config = dict(
    n_head=7,
    n_kv_head=7,
    activation='tanh_gelu',
    norm_eps=1e-05,
    parallel_block=False,
    init='normal',
    lr=0.00134,
    lr_mult_o=1.5,
    beta1=0.93,
    lr_head=0.0075,
    grad_clip=1.0,
    decay_shape='sqrt',
    batch_tokens=65536,
    train_tokens=337600000,
    steps=5152,
)
MLP neurons of a small language model. Each row is named by its layer, matrix (up: input weights; down: output weights) and neuron, and shows model dimensions 176-271. Each number is 128 + 24 x the weight over its row's rms, rounded and kept within 0 to 255. Numbers have three digits each.
After each neuron's rows, "fires in" lists the words (lower case) most often at its 100 highest values on Wikipedia text that the model never trained on.

L8.up1405:137148130144147144146130118116112155170132094107154122123182134109107103140104155125135100146098120065171155122156155121133169133103140135083094166133135144092132112154109124147134110126134153138095163108071129137134123132090143088097126121167122143137118122102154147159110106143128104133
L8.down1405:147161131151112145129129122114139132088123122153086144128127145129124121126140137154142110118126096160097149141094081136128136140113134105135136144135127125103155110097142133106128100171162141111178151100136179144107094107134086140112121154128140093118156132158169119079114097113091096107
fires in: "that", "i", "it", "age", "978", "why"

L8.up1203:137100120134145158140131155112095142149097152110134150170145152105123107135139133140160143120129192154146163134119122077150138119124162128140112057125114142122144106142095144112115085107134108100124120136122104103144116098107130130083147176089120131110100179107152120108110131138137131115
L8.down1203:148111133143103125159128096145111132196114108150092120130154121168114099133144123139162114091114104081161135094121111150098142135115115131105135144116154128167115105135148147110146127119120115111130165080139105131100127134077162087199116104175092061116096153158111127125098132157153136088
fires in: "a"

L8.up1348:065118160124137154134141129123130083120168171117083130151120151128143123134137126143080128118153152138146120139151157167114094108172131106131103140160129142142119146109120127127116141114105099116182129128122090103080129091120114144093146137130117130120084145109133157124135106086106125141
L8.down1348:156111086135078098098128151119124163128143172149143144118107130121116138124097148139128114145119143095121151127125140138132145124123106098120168162148143120102130113090109139144111108120146068139137149121078148159162094124097143114130088123101127142126108112136125126098105084096147133161
fires in: "the", "s"

L11.up403:170127124144135123166147156155146111127143138121196145119151133113095116126151091136162184154116104121081143117156165140151140138132112160103103135114137153146142145163152100155118120128150150099132136159116118187157117161109105127118143132143127133106140079142134135099120084174118109146
L11.down403:132121109150067083144094128155095155138140084155144126141118164140119088096130101094113144144122131115156125121132159149150124119138136110103109147106133147210135081122099149095109150138117129106148121098101101127119143133148167144113177090085133135183157081131130119154146111108132135146
fires in: "as", "too"

L8.up964:098114123123087126158151119139106116142107097109099154135119143103117081147089134132135115146151111104127163137128121104148146111141172122138145125125118124131164129149064127107162106092120122127145136113163175130157198131149142131120137131136121119150107125081108128102107094114083177125
L8.down964:153125129156089165123153117112146113118115137121107145123120114127116151140092108101114104091131102121086126142127099156120112145120101184126129150104146097164152128097165149105102105119127121128128079118165123126145131173133129131142147152142137123106132116106101101117112114136104170149
fires in: "on", "of", "against"

L10.up1568:113161140133113113094123140122138085138155139123140140146138156097112159123111109130122090165163179153119098096142155064120103124144104120123122154165117123123106084114093122137137093134116118087121140151116134117183118172174168157107114124166197127133091151092139162118124146121132106131
L10.down1568:123101153143146206096107165151104116168150134133105110098120175139122133163140139131137142155125127124112137131069108160110123118139114133096111157156085134102133158105094172138117079132084082127106102140104126143139142124124098109117087125146114097181115122148154096099134146129134163127
fires in: "an", "the", "a", "s"

L10.up1611:114122158091163137095104124120154154121176147135117149112102090130123145116150160116150127120110114104110153088147110128104149140143136133122112143142155106106169098104118121076131143195126129110160130139118112114155103127111131113097151151103117117152134147153125122112109106114134129130
L10.down1611:157096137088131167093161114116152100106163115110106111119141112125104145083153116127134111123138162127109117108092081114110149094146072120126131150107088148160168156102125072095153145130141130132101100150136116112149099143140153122082140136141112150098184149181145129111141139130128093141
fires in: "however", "there", "example", "was", "it", "but"

L8.up228:108117130122126165112079167106102169125120101135136100151108139173109104113148136136146159140169141112114131134124133144140131123123123140167105144102111161102161142169140109113164141146142135109073116124152123140162154156125121115114135133146138129113135114170163147157087136119095127124
L8.down228:113124159117082110135117117113128094115106120131094115127166117114132130072140141159094130105070130151106139066081073137138106164084159114132168133083115130131129117142100116121116165142109163133123141109152096161124121102108160105123118110150133123136143125112138168092128095103101135110
fires in: "and", "included", "part", "including", "as", "an"

L8.up700:116145109144166157088135113142138172118150082136104175133136085155134108137133166116108084115107114096139157142161134155092135085113182101058145127142120125148174169114088118145103129148102163127103132030087089119148127141113126090055132106126160129086164130133192138159146140132148104115
L8.down700:153114109130119135090149152122169157120162111152118121105081135116112150124118137147152073102107123132101123101130138100123132136149125161120103148134115074157112131096110147163113126157099160151161106101144105104118142140122165173136108124123139130119127128150122133095113081117147157132
fires in: "and", "it"

L10.up979:142130154123137102114141103087120121058092152124114136130108179085170140098179138173135110154128140146123114110144146087073126133115112139121126127057114167164116105152088105099141166125098138112139119100113131112108141147122133075153108127128111131149123159158151110141138107154130102157
L10.down979:166119131125100094037165132119104091090102143123116102137131129122111137093163138111125124088113090137142128134134112104121152116093123109102170183101159190157121119142115119110097128101157060130131135132114113152111134109104114143109112144141158133141096101169138118110131126107130090154
fires in: "on", "s"

L11.up1076:084103122127111086122132149080128168109189104131149111123109139152105097170151125148125062115116117126151115132150153135140113107109139070161113142132151155103135131124138168128137145152109134129123184137140150093115143192117119132110140148123139146154158112138165108112139076166151150148
L11.down1076:128142108110120079142160133074140160138121139075157109136173095083135169103133114164126076142139123156112099161148144139137181140115124167147129135139116123096134109091095133123122142127113114117103148067136085108140124131158142125137132139139095113130139147152110146121116112120114134113
fires in: "a"

L11.up1357:146120111105132163126155093136161144154128116088148139077089164170104128105131149120127139088164123139138110141106106118143107119125112149109106149110096173138085132137120155101147111130099109105122091103147103128109135150115098101143136135159107149133127109110115111132190110145099120111
L11.down1357:182111108103114134133117130118171071115135094154138132147107124131123102102120120147112103138118113114072133094124148152145133125146183108131131123145132117113127127123099126118130125154139089133130106118145169106097120125141122114127087128072136150108118105137137128150168127143138139175
fires in: "his", "s", "a", "her"

L10.up612:141161116170150115087152137099123132135118149125111113145129137133107128153136111145159129146179171121090159140168132165105142160142102128104126140142129149144115119129131084113097103093123149145100112111059154117169097167145133150127081143130169094134117147142123145137123122111129166099
L10.down612:119149093110133125137117084118116094118146089159099097116098124109132134142118129146146150128153099129088137132125144166159122157101119099101131179105097131118152133137115161127125119144108122134147125151110139162138131176108100164131115127117119169134105115163179135124120152084153124169
fires in: "this", "that", "an", "what"